Weights of a small GPT-style language model, trained from scratch on English Wikipedia.
Size: 14 layers, 8 heads of 64 (1 for keys and values), MLP 4096 ReLU, 71.8M parameters.
Architecture: LayerNorm before each block, tied embeddings.
Training: a variant of Muon for these matrices, 8166 steps.
MLP neurons of a small language model. Each row is named by its layer, matrix (up: input weights; down: output weights) and neuron, and shows model dimensions 32-127. Each number is 128 + 24 x the weight over its row's rms, rounded and kept within 0 to 255. Numbers have three digits each.
After each neuron's rows, "fires on" lists the tokens most often at its 100 highest values on Wikipedia text that the model never trained on.

L8.up793:166127149119162155126117091156099149097104081083125163076078158129137161160138124079117142133106171113104115147125116176075111163136126144116131123134117118157128148159110149135123118136139140112105157149153113139125117128124087122138173129149119073114090127134118160073122131095142149105
L8.down793:150142155136126135147152128113166089194118121104108166118121127166223113147125146135138106138168136131132102088123112130146127127140101150144089147108132112181174124110151136078130112120123122119125149141150143107139120096088136070109136160160158097143119131113141130132170102135126118123
fires on: " (", "s", "—", "e", "B"

L8.up774:153150132137112115121162141126140137155085067113159125159160136120160144169115166135119125117156174162062133126082166136065119177151132128150123146138125159142125133149142086131094114113124129135152157152127132161130134139127152116077090124135128120111114150136089116110155135127129103125
L8.down774:165157120165126103157133113144136115110179155126119163119110119111166175138109148142090126101166144109131105142121125153114126132167125111129150136124143144101140138115097140120175120144143115148113146080156150119132121150141116072130121143159138099128155148190086166089108138085103089125
fires on: " the", " a", " to", " by"

L8.up1276:145133141191111149114133096124151111136114149108132085150150114141099136129117125143115159100135072159115152114166131155123136108100133134132136087176095135102092105152113130127116123144125143137097107147108134172111106105112125101159128129108125098083131111108124103120161097151152132138
L8.down1276:162145154096160085154161152083149141111145150127082150118126119139130154089161076153124159141074104112147127119153143117110121121171099125143136139144088105099140115177116129092154147185117131128172131179128122103117144097139115176169148152130167121148095147111135126107088126144093099114
fires on: " \"", " un", " that", " after"

L8.up674:094115121125126141130178137129139144168112088128142139134080125169126136111150153142151119124166162185109127095167112097121074121115119119143112135105157109110122150161115101147089152135161131156107132137124121082131123153159151124128121162165122137151179157139151158159124142155137105120
L8.down674:132150165163152152123160159108157125073087159125133145123142109134120110144102112113137135123154111136121099129124162113135133135135118138153124136119120131079131146126119158103080097130158119102194120123126074121112106175120093097138127103142125104141112147154159138129088119161120134106
fires on: ",", "."

L8.up1832:109169114165167104110115141126111144163120138117152121128071129097116086104131099086157172090134112145175105130144115112113067118140143067106131105120126121150115100121121154120133169084124136092114101116152138163114137123078131157135133109105124123141123180139166145089127125120092146127
L8.down1832:117108121141109163146134090138139114095104160136128174143141133180135174201106103147126089129104107139131110135108121109109124117128108117134118096148160106110148133104074145115130130132133105117131150111117150146140132116158140120165124140119151149136167123153109179153195102105141145162
fires on: ".", " of", ",", ")", " to", ":"

L8.up3623:136149142128127111123115130079155106102118131098124136159107118121101063104110120146149102135118114092145155111104129125124090138132058124114112146154092147143117123172139110138176167108174144138111079128105107161132100137161119132134172141151132093169123077096129159107161153195140077162
L8.down3623:149146156109124147120156122149124101197094107090185092128114106075171122162151113130109124125117159140151151111114148142126152130099136103093172153110156151135137140143149130090150098099175141125134125120165135164089114159122117148140125190134109112129149100146133193098140122146128131128
fires on: "\n", ")", "it", "te", "l"

L8.up2033:094120146079100156119181147116104115150145091086110134089140090132138127143118109095082140136132134141132104106093091096167137137114136139112116173159110135126111154109124153102138160137135123141089185088159131115136161117166115125138120158098121177120133180133193134159119090119113132144
L8.down2033:093146069164121128085096138127165169079100145137148126109142130101140121119134134128109166155112112114115172191138119104145093110142161143133154138100138134135121149125119103110107128099120174120126101164154111137118108126144160130122105107113120152112157153103108120139093149160127162082
fires on: ",", " or", " and"

L8.up3141:096132133174145112109151162111173119107073126169144154169183142146125134136087157159141149092105137138114125116108147136120134119117128119121097131124126159141124122128121110136105121119153097135127131154059150124158127163146132106087134108110120113142191144142120113144131118146149151139
L8.down3141:147161141105156136141145102126125127120133085152094149118135132145123149087173134130149137192097106125147120136125107144114098097149145165128161060137148130083164092151169097164127194062121111122126147150136143112092123095158151147113103124132152134109105123091124142141174104133112139135
fires on: " |", " JPN", "a", " \"", " ("

L8.up2352:139101189108111090106100105128149125161094153111110143153084124156146135145111091139125108112112139154170105105112154134107125145130145138137109129098109101093117140127143131136125145099166136134125137113112126102118121129100120115125089071166116135114127118082156135144122127137122135139
L8.down2352:146119100122138114144105138099134113166093108130113162154173149133132137120138172136120132114117109106124131096097106112125108171127107116118134138136143123092133152125073166158124129136117127155117124060122127153123150116107112147122142120149118119103115155123125152088108112121125120133
fires on: " |", "ner", ":", "gan"

L8.up2186:102118115097129125112117123145139109158125116132107138146170141152128136105115110132126107141097150095155112106101145125089132106142121168089122168116132108177127176148157149152162094094147118085144127086118117087183075110116118120115144110112118148174116103139110128162148089095095139146
L8.down2186:070121141133112105120127146085134145172127149119133128105114099120135166112136117104142127120161165117138151109114111167126120126106142099139088085099141110139140142123135114133132098114070144134151151139131127163092199090138166115135154143204164139116098106163120133088159151144060127111
fires on: ",", " in", "-"

L8.up1317:124158137163125138111118147140149117109127128148132117143075157112134170102120114169136141134137121144119124095101105098148116128108115127145078121131094114157131112121136094129109144082129083096126119139145088136113144188127140140133131137138110166123082117105085131129146127143150142117
L8.down1317:130145106126140135175115154148165123128121147134085088098124147151145146147131102148126153107095111142164112094140106163151195074137119122116123082123145179134127145114122117136115103125100158097131108110115152166164117118142149143149111122107094154133137112101109130131091118104121129131
fires on: ":", " Mike", "J"

L8.up2961:121119159115121130083087126093146098104147103123129153116082130116157075113144125131122164128116133140107084117130125110132088168101113175104132084140135130159131184110135129156078101115166144094108182147164135137135092147136081119151099141154160119142127178118095130141111139141147142126
L8.down2961:114130130177133124115147113159108166139145106139105144135148116095102152149103157132147112124171130158087120109140101111159144136134150082181120057153124167121120128144101106091178155175107139145129100099122160107080148151105153119115148127124116107120107100115134178092140147133117134113
fires on: ".", ",", " and", " with", "–"

L8.up1081:142166155112135113135154116131136124088090135099179124155122093124166117133091096158145145095133143110157115153135120136152153101150152169142106105137134088080107130096151159094129126140141140103110138138147146150152137069127105137153152169139150125077084112115084094156101139132133103127
L8.down1081:179171158134142115082102148137111141100124153135107126119169168107147141096146151139140123117118107111132129105128087135098133165147114146149143122125092075126176125117157136162118097126128134148134109125124136112163135129113129153131165121090151129092125129129136104128085152117102118149
fires on: " to", ",", " and", " that"

L8.up3896:179160127153134115129152155137174111121131136138095078152134153111079141146123121144149117127079137114137160149091138133167124123080125098107136156114153105175118117154134086124129108151166137161147073162129145106185139136143082111140122117135131115133099160116143155123121136124151093125
L8.down3896:080113145148132112103102161114144116123109149130135155123129151134101120143150108145131134145102117089165134157175128103100142156091132084104099123136138118131156124097154135117109132137122132119165090067092163128069166167147141132131136127160142113138110146143148103115148130105132129154
fires on: " at", " of", " by"

L8.up1234:107108157129118156117138145090193101168177128142120135178147120145089153171146090156114119177148112114123109174094129095148136161128109144137073134125117147134155115125091112147126126103150152151137114122133131126142150149099102151137133109131123136127139120128117138130091158144102136141
L8.down1234:129143106124138144139125144162073150133131110119163114095154119104112124104163148114104106104129129115091116116107127181097095145115164084135127151156147132103119154131157128096170109086127129129137144098148146088154106135091136153084114125163092114180116118160174074128144122106139122060
fires on: " in", " to", " the", " until", ":", "|"

L8.up2342:088198144132117150116133071091111124102168132067122139134139113153126133113102147104113155129098159140124123121118133103107167060143131140163084210132135122096159099083187131146127150116095153144145131143113122169146113139150154096141141139117103076115147130145125129098139127152147112124
L8.down2342:112103100085125165106153095143154144192138111116111137149143088105111148122106138119116145128115150137165134152111124080188135171152090136118100109118138134121152138080153087146129114132109098117131132139105092107126076077079112105137109107155147172129173109091146152127134131120074120119
fires on: " and", "P", "W", "G", " mass"

L8.up1979:118148160125084182147114114090134123123124165122140101130115120091163077140105093080164121140108118125085082102131118145134095103116147117113077114144115115119119123139135119146119123109145119168133166131176121112136133132125149080111118137159094129106125125090115136166110121106108155098
L8.down1979:111145146153122122148107101145121110116110142095109160144146108117123108141116110153117095111127108146124097097123090157145145140120184117122105123146133121135112062140163162139138195131135118141114137107153139081167131100164106134121129074135120157124092107147135101086092134102081153177
fires on: " |", "-", ",", " the", " 4"

L8.up3160:117103155154102124151094154162117132139113075161110155081114146117123131129134136126091119164104115116153064155116125107084103200171125111109163102076132119137109115179146075125136160104153124122129153105151108148147133136117144161092140123157133134158154151159095103142075156123162102106
L8.down3160:098110130132083155104141122129145137147117103115141163129103091132133097141136117102112076141060158096112083146132131066131157153131161120118183147138147132172127160173085154118136156117129100113123129101085108143136123100125147125102181137067125054123103164143147118124111144107131173099
fires on: ",", " and", " or", "ly"

L8.up63:112126159095132120109115133094121136140168144163139152158145148104120116157116130126112135189141143094094144129161160128107132148112185190090101161127092105091111140117136174151108118152134124114119107120111159122131114173108157154061101129092152106153161099113127105136159098103146126102
L8.down63:105114142111147089149174121122141097146106146128137170130115153140110105149162098113154133108165130133142129132107146141119136155088160144100106134133118146122095106138119107094110126090103111118116117093169147134137134109113143116143075099133090117131152138145122164160156130123116148128
fires on: " or", " ISBN", " Or"

L8.up1638:122102144160140099172132145118150139097111114142126096147105142144145133107113086133148173129147133119123119135125140099140128107105105105100100108102085134120140153107145145162166111098078141129142093145125100126106159127139100132099113103125167117179114103152140124139135127146078138131
L8.down1638:106177110115163105174142125151203116122107111136134108152141146127147134117143117127112125098108146123128033118148159116121134153144117149161077095120123140121166106143173121130134136104132112134109154115119131113101160127120118126110138131158137130135115088106160131105148144175148119122
fires on: " in", "-", " \"", " |", " at", "'"

L8.up2087:126134102185126071117110129102139132113146152135147072143192163174131134115088088130148106127138079085179108141140127116141164076131140145121121130148164098119153135100152123093109128135128116101128146132131152144121119093133128162106138151152112126124142148079100111131084163173175138134
L8.down2087:118126099150148172108132128114121129104136098151175120166109121089089136120108090106107091139119167150166080122121174125121118108105146129137112124125125169150123154091132170166121126097117125158149134101147099124136121126193163145155152151129103146166090163125105160136104119136131114151
fires on: ",", " she", " She", " he"

L8.up2910:144120121150077147130169095083111155145131115118112151180095129124109142127136115123111151099109181142078120132160161127152145155136085139117077140124118185133113132100094112114074064131127136147151141148129069156095078096050113135109124184104147101089138108092106164166149107079118134158
L8.down2910:148180108153144110142123068118127094115173131116138112116119124134137138183106124116165125108134114136164091105142099126147113118130133157102149139156150133151138117143169102108154154129113140060141093110105108135096133096145147145118167144186121147138168119136164142128136113144122121126
fires on: " U", " the", " on", " in", " from"

L8.up1568:124069167103098111075149144164088148172092122123097096114094178126136100088167122131119122129175130121100147154127107124113113102111119116085119153101106126119121148135126162108123110146123147147110107083140110069116143138095122122067128171092114133105115143107177115121112131133112146084
L8.down1568:145141220095103140104125101152124105102090147126135145131175110130112129142109068124125106136156119159115107143113107102133136147123135115153138100145127164136134158134097123169075089112124125071147153151109142149143109150140111175137140136118172122150129113145133120130158124102122124139
fires on: ",", " of", " |"

L8.up454:103132131150113109102125160098107084192073139090175097149116124159138091150085098105089107132119100099167134083140115137159111143138100151132145145143113115114116162093142135118153139074153105106151107115103150130129143138152152105115126121133105106166098112098138132151185094145128120144
L8.down454:109155081129207135118138149168141122172137123087123181145126088116119117129097131157103154135105184104144125125063110103162109166141131160131112178122149151133097130125113159146132159147172147113098088146136151099065144113153127149120134130154120117144143126091129136122148134114125115119
fires on: ".", "ed", " played", "\n", " led", ")"

L8.up1705:120156132130146114132145117120123145118095140141137101118119132149113093137089125149166150133093135153110156153112135185162140106121133132121093120184140133085133088084104153137113152142143102150123123108106137127151090141085123123142137181129122129146154117120139100134103148104123136127
L8.down1705:122128141168111125083120095115136107132120109154168123150159162163128169098103126108126124134111122106163126154133103137133073146092108091133098141136172093094158170131165165179177120137126153170098098115117110133115124134129144116112106158157134149171125148140136145158137145151127104142
fires on: " also", ",", " who", " he", " to", " which"

L8.up668:179094139102096103087109113126124137135107133129103135107117117100137135132131117127130134103177104130106112144128136149105175133180138125129118142135121096100098145147131121097121130135111125134145111110132122133104122113142164166138147128151146169122156161138119140105140134195085100119
L8.down668:133143106121107083107169111109166133101164096123097115150124107123162157093089121122110096137080130147107146149142119138146179157147163115113090127156132107109154138140141107112089126095099104129127129115139113127160101150112111125127129104097117111138144190089132131150097139137120130112
fires on: " an", " without", " before", " mat"

L8.up527:140130116146149156099137142150094146126119148153129131172133087131128147129089146101150136120159118103169147149147114112094160156118178103090142107123133140123111125138129092126144095157091153093147128139093105119115117184133131196108197136145123163143116200148112159126151138113154126148
L8.down527:142109159105142121119124134090184152172122127146122097125098120155091159127142180124127165153122102146123163110146119121084132183158129137146127090120117114141108143160155130098154130124092137107124157113119175152142127050136101137117144146107062119106153144135125116150126106111110092166
fires on: " (", ";", " |", "."

L8.up1131:123161150139125109186150195102123146115143107105104110127143130106166101128113118111113148135129087107104171088136130136120153094119146090177082100109119081164111143136159144149103138140133144116107158118159115117143099159160097136110184142100147099152141104153105122173126131109095111082
L8.down1131:147092115135142166094115089077061092131144118130137111184123112147110136132125109161164153117109120126148108127110158149173119131085129192123181144134180132116115146129135125085120122136171145111121120158137114157113122149136153129127137121141140123072115137120113138137208079107134128140
fires on: " in", " November", " June", ",", " July"

L8.up3245:129160186106134113077151133101156096148113102071135151128122095158106116149095139098125150085127125145098129104133142128157080135146133148125135097138143146097115137161127143106089138135190151131080109137118120125117143150092118110064149127152139141111117154113160143146146142147098149137
L8.down3245:144119106124163130154141132143129121107114157144143151126152110105154124131131125117129113119115147112153162114164129082132158120138079160140160102145130124119141113166130151142101142137150150137154109106096148104115107129139097138117097131108143099116107103155093105111099116140130125118
fires on: " |", " K", ":", " (", " the"

L8.up2416:120121129125136095160140140139117124113126180086098126127091158123112093180115162095143092142111128139156118148133156152162100134120139165102143169166092132148088106133096159119113103121098102162103151093149148122114132159123127138167136142126114165117081114152142101074168126110158113124
L8.down2416:116145103148098091128128132149134092133155103133136129115135121122135092130121073108113126112144123156153099110151126143111103142115166136068139119156158127074121122117136060118094147122138086117131118122107123147094165142136132109124147170123099157124190102117110149134130168135107142140
fires on: " as", " some", " and", " Ye", " sometimes"

L8.up3297:124155126162116112129132133119123145173127114158119088148141109138141138124114118149135115088125103149096144108123128141111145152130129116148106132149125120147138126125142100106082158149116129136098115096132175153077155091163188089122107116130141142133085127157144120139118147147120129115
L8.down3297:124175149088094108140066094110180143152160145111114113124139139147125087139103144110129124139152145099122147098162147112152133114138077139119189130162171172135141148115093103181139117119116137118156170136130142153077111148116104120132161101165131103092128184110112142140136117153158178125
fires on: "-", "'", "ze", "–"

L8.up1954:143152130103199155158054116135163122134137162132115155099123160163097137092123162141093106135100120130106129129121092123161059100123106097101115149123142148148130094149149120107107078112119105141098120115095146110122084184073109142150090146137117107086138163084093119100113114101129124093
L8.down1954:137126121093102148131100117111150110160100150116115119127109102150095115142120107170126100108143080139126138134149136147122150119107168088111123108127162148122141146109109188112087162110120152142125135120136097130112136137135125147123130133120094128161192148167135136113143168143110134106
fires on: "J", " J", " U", " to", " John", " Ne"

L8.up695:174102097151136126126151125140097135167130146088100107174148135083131100143095091098163131148104120100135157111096132126117102140129126159063098146113136116137100157137096122108126110148142105081146138112140139140107156131138101122151147125147100133141129124124101115104183091125125078143
L8.down695:157115202083130129140138098149112088141099128119112129131137113117077133133139147151135172130133114096169133136148146128103158125090115117112110128134162144114127152140133153130121146138120164125145176111115183124113099125127143143155127122155161095133154149112095128121135083163124112137
fires on: " (", "\n", " among", "\n\n", " |", " by"

L8.up3118:115132129100149173154105093144163099114112103131111137167170146155158125109127127143153147161114106089110139096085103128126148121149119158109136159109109152137133182113151127175118130169109086143108148152150115142107089137127141162130105148165097125136138141099116149143157113111154124147
L8.down3118:104139111136149116143128130128132161101140117178124107143149125110148138136121125097129095167149093119147092126143128084096140139095099127132111070162103103117095119099138118126076142144146102128174171165110151108100095122080129140138155107180132115113129081119140129145087181142154103137
fires on: " and", ";", ",", ".", ":", "/"

L8.up1633:102119152131138116158111068138094105160186151092105149121115114132116140119144128140079126188107153144114083168146129127093134130163104168115109108134145125140137093138140149125129135096129112146131116159096136152132157123103132163115188148144141149134078163140134122112135138126142128105
L8.down1633:114134109095146109170117172097130104135121148153155112097102126160130118083083120103107144153099112104109158088110134108090153158150105137120116150148146158144146097107158141130166109152113121126104174146132142125163072125164142139121149137109123164103126095173122127138123111121134154089
fires on: " |", " ("

L8.up1826:116127117107113151157108136186129071132141149121138126112127149134147082112116137149134149156135124080096129082137097115137178150088110157082117143128134144172138137105116132145157170098148097154131093121117102150176125150142167149121106104126129157104125142132103108151139128136188166089
L8.down1826:122123146136129132110134153127125125174139130128133151129076139112141104130144122134123088147225129140087120131119136129114117134180158063107121089109092123076111155139139127118088130154102104116166113099137101134105125101113106154119135137133135129120103099107112139142127128131119146127
fires on: ".", ",", " and", "-", "T"

L8.up2298:142123148157158081142139136112095148163144144167159098144124120151126112153087131132166064136138125157145182161126153101110119139136147091167091135103131117106134142150101090127162114126121121125131166120148083128146092159139121139171115128110093158108108120137114144128145174098138115118
L8.down2298:111117133067119108136119088115153132159159120147091148153106110154096131135140143091103133090132126079125130124136158126140137122137142134124103114168124163141174122155146091132107108110100130132108133103102109131113121108132107128137170123137047113160149130110127096123158119183142159119
fires on: " |", "|", " the", " in", " to", ";"

L8.up1117:085145168144132131142133114136110131142103127135151141103128141117126102124144102147144094109155138126126147112128155143117141084103138151135092176064108134121113113124108136092167080152126101094120132117128105133110155107070146166134127084113114107148109193107093124133169133107113118118
L8.down1117:113099145069118120115133163124135140138122137110091128113164136135160138166128107097126142177142200119123152116098139149132137154119151108127123208092091143109118100129116095095106155100149121082123163163133176136143184117112115098134171092137147153117173160152145130146094153129129123107
fires on: " as", " and", " or"

L8.up4043:146161137103137142108129107161147127166125124129111098100121122116106169130148091126106134141124135120171126086101111135098130157124082160110122136108157147132120122085149124119158113156129145129126150119087136101152124132157133124082105150087117140112112135120122149133134153065130098082
L8.down4043:170141126100112124191122129165079114125131133131144121145145155153152140138144121121128098115155091131146091156105113087110126138099152149126105104128144157135137133158118114121157105128122146098154083155129124139143096111115150164127152179158113150135103126107122112149150113115120091146
fires on: " |", "-", "–", "c", "|"

L8.up2417:093198105124145175134092077116108073134123149180135130118060129103075115153130139097152076151128152122169144107152111112128118121138113115127100132084148125132126107141132124061109108120143119138103142128120109142112109106135112124160119107117155098157137103073136131150155109173095146099
L8.down2417:102124108145142114094115142106152120112118131106110163135115112159127141118124133146117148112069120104144171115114131097110131108131137125130164146065143119140084105133131141106112093181108128151117104143153164154138137141154156119128121106101099096127154094154113173159142158132142113157
fires on: " |", " is", " are", " be", " as"

L8.up1556:107140127148113138110115115143135130181140118149130134154145174129104065125154126083109145156107144150153150132143163079157135119098135150126116151107110177149157140120121133152098141140140085137102113092116130095127095131124121105127125127095141130104121191132135152147141143115118124188
L8.down1556:122148169187163156077110128137096168123128135101136131112143118152106136115156139125140130145123127149154151116172116137148109121135148155116166149115131108116149131136129111118097087149140118072153134123099146138116090158153129144095138125111130129112101115131134122191122140104159115137
fires on: " in", " 18", " of", " until", " As"

L8.up1868:159104139135132102136134144119122182131109158089145149121087147084149142101125141128136099119081135135132126105150103133090099107158182135075184135121114103141144126163159090121131118131121135132073104131126119153133093121186125120128142116104131172140149141172119107119095150117146149106
L8.down1868:125096152130157069173116149095162133149115135101151139172081109088125131119157111107142107102108122165164082130133136134122154142113169118074168157079141158120123083151123134094119158103134112137138081102101157141099118126151171136119116185092128105124127125153167149128118151139127125154
fires on: " or", " and"

L8.up1349:115152109098121130149145107109111110131114099153117117149124122125136084116118131139106130159159155157163160162118111131141103102129101138120112144121160134143160133106098115124149158128155111177087139196142116134115100123141083107087079122106130134140159119142161120111119086118129107138
L8.down1349:113088088155156121107124108186151102128125098159132117129102118116146137182077099134131106142093163117120101160139117150119116089141152110140120097130120135136175104093127099156118136113128093079155134162147124159121144156151120174129106153128147120163131115125099125163145105098095138152
fires on: " of", " to", " Kon", " in", " on", "I"

L8.up1168:148116086126108150167101106143092130168166105145140112132103119148166128112172137147152083140116139123123100129132128115119190146113105102147125124157142115138108122151129125124126118148145115138125115117110129110109122165128126174110165177141111169099190120128087106144191096138125126095
L8.down1168:114186120102150105106140100083142128168116159144154152099107127173152120133133134125130172144112151110161095160090168089086138131135137100160100092136148128119144159156128132114148126122134123171159102102139133128072174128128112130090106138118124130131125146085088136130122133158105133135
fires on: ".", ",", " (", ":"

L8.up3056:091121100180124114161071161126121130160103087173148126155138122119114125149133105112153070111045142112135112154119131141137081101128144167136164132119131134109148104157117177100176131112138158135155090148128148085146179131077155097113095158127143143116144138131109077128098105119083137118
L8.down3056:112117154111125109107113132123072147149135124108105157115129110135067079157110110178116156154076139164132142152159122136146134097109131120131168115131131126147100132134142121153112096175102101150131110092153117170153145143149127182155096128119102122165180108106124132122123151149104109150
fires on: " as", " became", "ed", " be", " becomes", " considered"

L8.up1776:123155180109149133133151132136164106170134116132132130138121103131124146104105148162092130145147095164124169108139117118148140161127172139124133133146105139145103152126111131124159152212150155102069182160155159144147123162149111118141108139133145170129119160127125114131136095131159151090
L8.down1776:124139103114182145145122110175137167132109106161116137122118071120120138151123170157092198136127176096124108153126165103139117149106131129101120139135130130142149120128132159110103119139122115146126113112082092122143112142162116121116146113131110116106084139131091078090134103151142128149
fires on: "=", " the", "ed", " rev", " re", " to"

L8.up1911:095120149117103152132107183108151147125114133149131131072080110173097082117114183108145138124109110112123146123106091151121101123106154116140134136133196119104135127110112147148131094128142134139111101124188130159088155135152153114153145117138150129084132130101183159164130144092138111103
L8.down1911:167141114102155139084131164180120118099108133170093120097085096144110132121111138150106126097146097116136146097115111117152131135155142122140140131156139141106129137142127119128111116055126101130186153130158091108136105112119142113145101115096148132152106132096107152143121097079132137126
fires on: "c", "ic", "an", "z", "al", " "

L8.up3545:111130116129132087166119148139166112125098101138123140152100104100154095131136167085159124127148107104108122108166104131108086114110165102156166130106161121108120158122162125145160136092133152124143113155142138153116131135137144133131108111118112160122166176121129110106094151073118117079
L8.down3545:079156130142115120139130105150156146156134145110122151132133125078135087086117137109119112117109161065154109150147140118147120135121100103122151121164146135200130142104133141123117132156162103123155099097146140094091134140147110121141115107102125145105119124128121101121105154127082157129
fires on: "-", " \"", " and", " the", "|"

L8.up378:117148117117130091121112171149085123119139136140107141095128104130134094142163114097137131147120123132162101149141149139161121116118141114123093162094154135124139147138113094145120099169126096135093108174156204123106147115110099098111131140135079103105106164114135147123201142100103133129
L8.down378:162091104163107115109133121111123177144118148139141121124113176099110149130137152119139110194107160148120176118062101104153110097133140166139140119107160142137129148109123087090119136145098134095115097129155100114122184124119114136114107159155078158136127071146105082127094165148088124115
fires on: ",", " and", " |", " lands"

L8.up1385:091128130171143109151116174115121109140143158095138102160104124100114114134126133112125125106152115167103131154089165127108127120141149076100132147091089115145105137112108051083098133138134160136106111128084131134172135159123095121150179125162127159111133141140114129116153148164137112095
L8.down1385:141184124085114118133125118157123159147167116127138089133153117125126157136130105150117151134114121140150112147149127113122133163130116118139117113172128130133134133100132154119110133103151150067155111126120103177098141112131117146155130122124146098139148128126119114111100105123098151191
fires on: "=", " and", " of", " in", " the", "|"

L8.up3230:127168120138117129148120126110096120129144103123149158095101114164125113124130132116111135185127087145063107157118112144085091061059118139120064166100096153118118086106099112121128156147134136135100125134126131140125133103159126115140173109086130082138118143105154099157056171126139126096
L8.down3230:113118148132108167115142157145141143169109121104122101125118173122136094130135151159128107134087161105103122157114101097161174166164115133078122165078147108156128133131111121112133129153112117139105141114178120103119095125135168125104136123111110181115156140124142143190154192138160146150
fires on: " and", " W", " for", " or", "W", " ("

L8.up949:121136121139142147142073124138127156128113090132100120092082099142128136097145111121173135143155144146122130133140166110093123172166143105149111140142122136133084163129170108129114102121126165099124122091160111089144119125130110123121161109112111146135107126121147128125115094168113141102
L8.down949:151153132122095112167128141159124104118104072083145144141116140087137135153071108155078122111118114159137139114115142173124102124112090105106121091130165150146093133154123142130143170139146124145111101109069105114097085126113144103104131115123124097191139141137176126098165152110147137157
fires on: ".", ",", " a", "1", " |", " No"

L8.up1729:120120091151144169068106094146138161128121109160176102141123125135104101064119148084158149070146160149130110226148121151175163076121136148169150154151156095132086133142131124105119120106108136130166097111152094094137119135068096136153158170151126095143134125130116109138138104166135127148
L8.down1729:118135152139135111152111113144127119073150157130163118111142094146139144118131123141067166117124141152146120147157133154086143183114146091137142141113110122109150148162125137132137118170150100118077137093131123135138137128140131120110129121141117095132121105134169124103105098128141166157
fires on: " the", ")", " a", "1", " 1", " was"

L8.up2939:139112145097135154152148146105149092131164087150138110149131126148152131111128148075067156096113139163106139138114131119105102135140136093124100164120127160159121117154145110102107079130177145133165099100171124126167148148133069142135088131114137134115141123124119145133123118155111103144
L8.down2939:145185137117133136097149093108131142113117173125132069140118089113133140100112120120164152128132107104108119100145103161163127153097104057126134140099127132107123122126113161117110126109091131132172128123137084105082117098129123084134118123150161087149134107160149175149107108170105146096
fires on: " the", "The", " a", "."

L8.up985:120156140178107093106090153178109137116121135070114208159117119114158126169133127064122125132090139080105123128157105118089131117139127108138091134154125142143082129132163166139118127170074142148163171134123135146112108116126132106156151164111108147167091129102160122159157143101120121118
L8.down985:145133157103129159160122114037133151171141135134133122120128138136130146110122119148129153152133131117156136077108121181130140155126110117104105135138150123089173122122097160121154123125161091102150122162167142131085153120129156175138106142066123136143113155112128135143174114116161155124
fires on: ",", " |", "—", " ("

L8.up1859:088149143135110077135127151088124130119109148165174128127085139134116108131126119118165169150127119144138170154109140110123153147134152137159074146150135094142129143152129149168129137124100142152141127122133100092134137104122077152151093153104103124122112118106107140166066099086129118136
L8.down1859:126196118169133142114129106123122122088155137092193101106116071133157080166109083163096112145116133149138080130138132159117103133124158163133091095155144160115161140120162134105073131091164162105143156147173173141130096136152155145135108144126102116153161087151141132126159111127131142117
fires on: " in", "\n", " 18"

L8.up2381:142117172105144186120106109101138102141110111070099178149114118116140083153130130098149138110108133142089114108117119156116118119106158121126174115128127084113121134125111138129085193129114125162152122178114124121133161151155108157166112102144082129157123118135132142056138134125142101096
L8.down2381:114141145148145112132123124135109124133161184101139142124153094125148147133072142158105091100148082120107129127116107143090149148147137158156176125118144100147123098119126111095146128094133115141133134151151160085116063129153162111160147130125089140123115115079104113097107122106109143108
fires on: " with", " by", " .", " |", "-"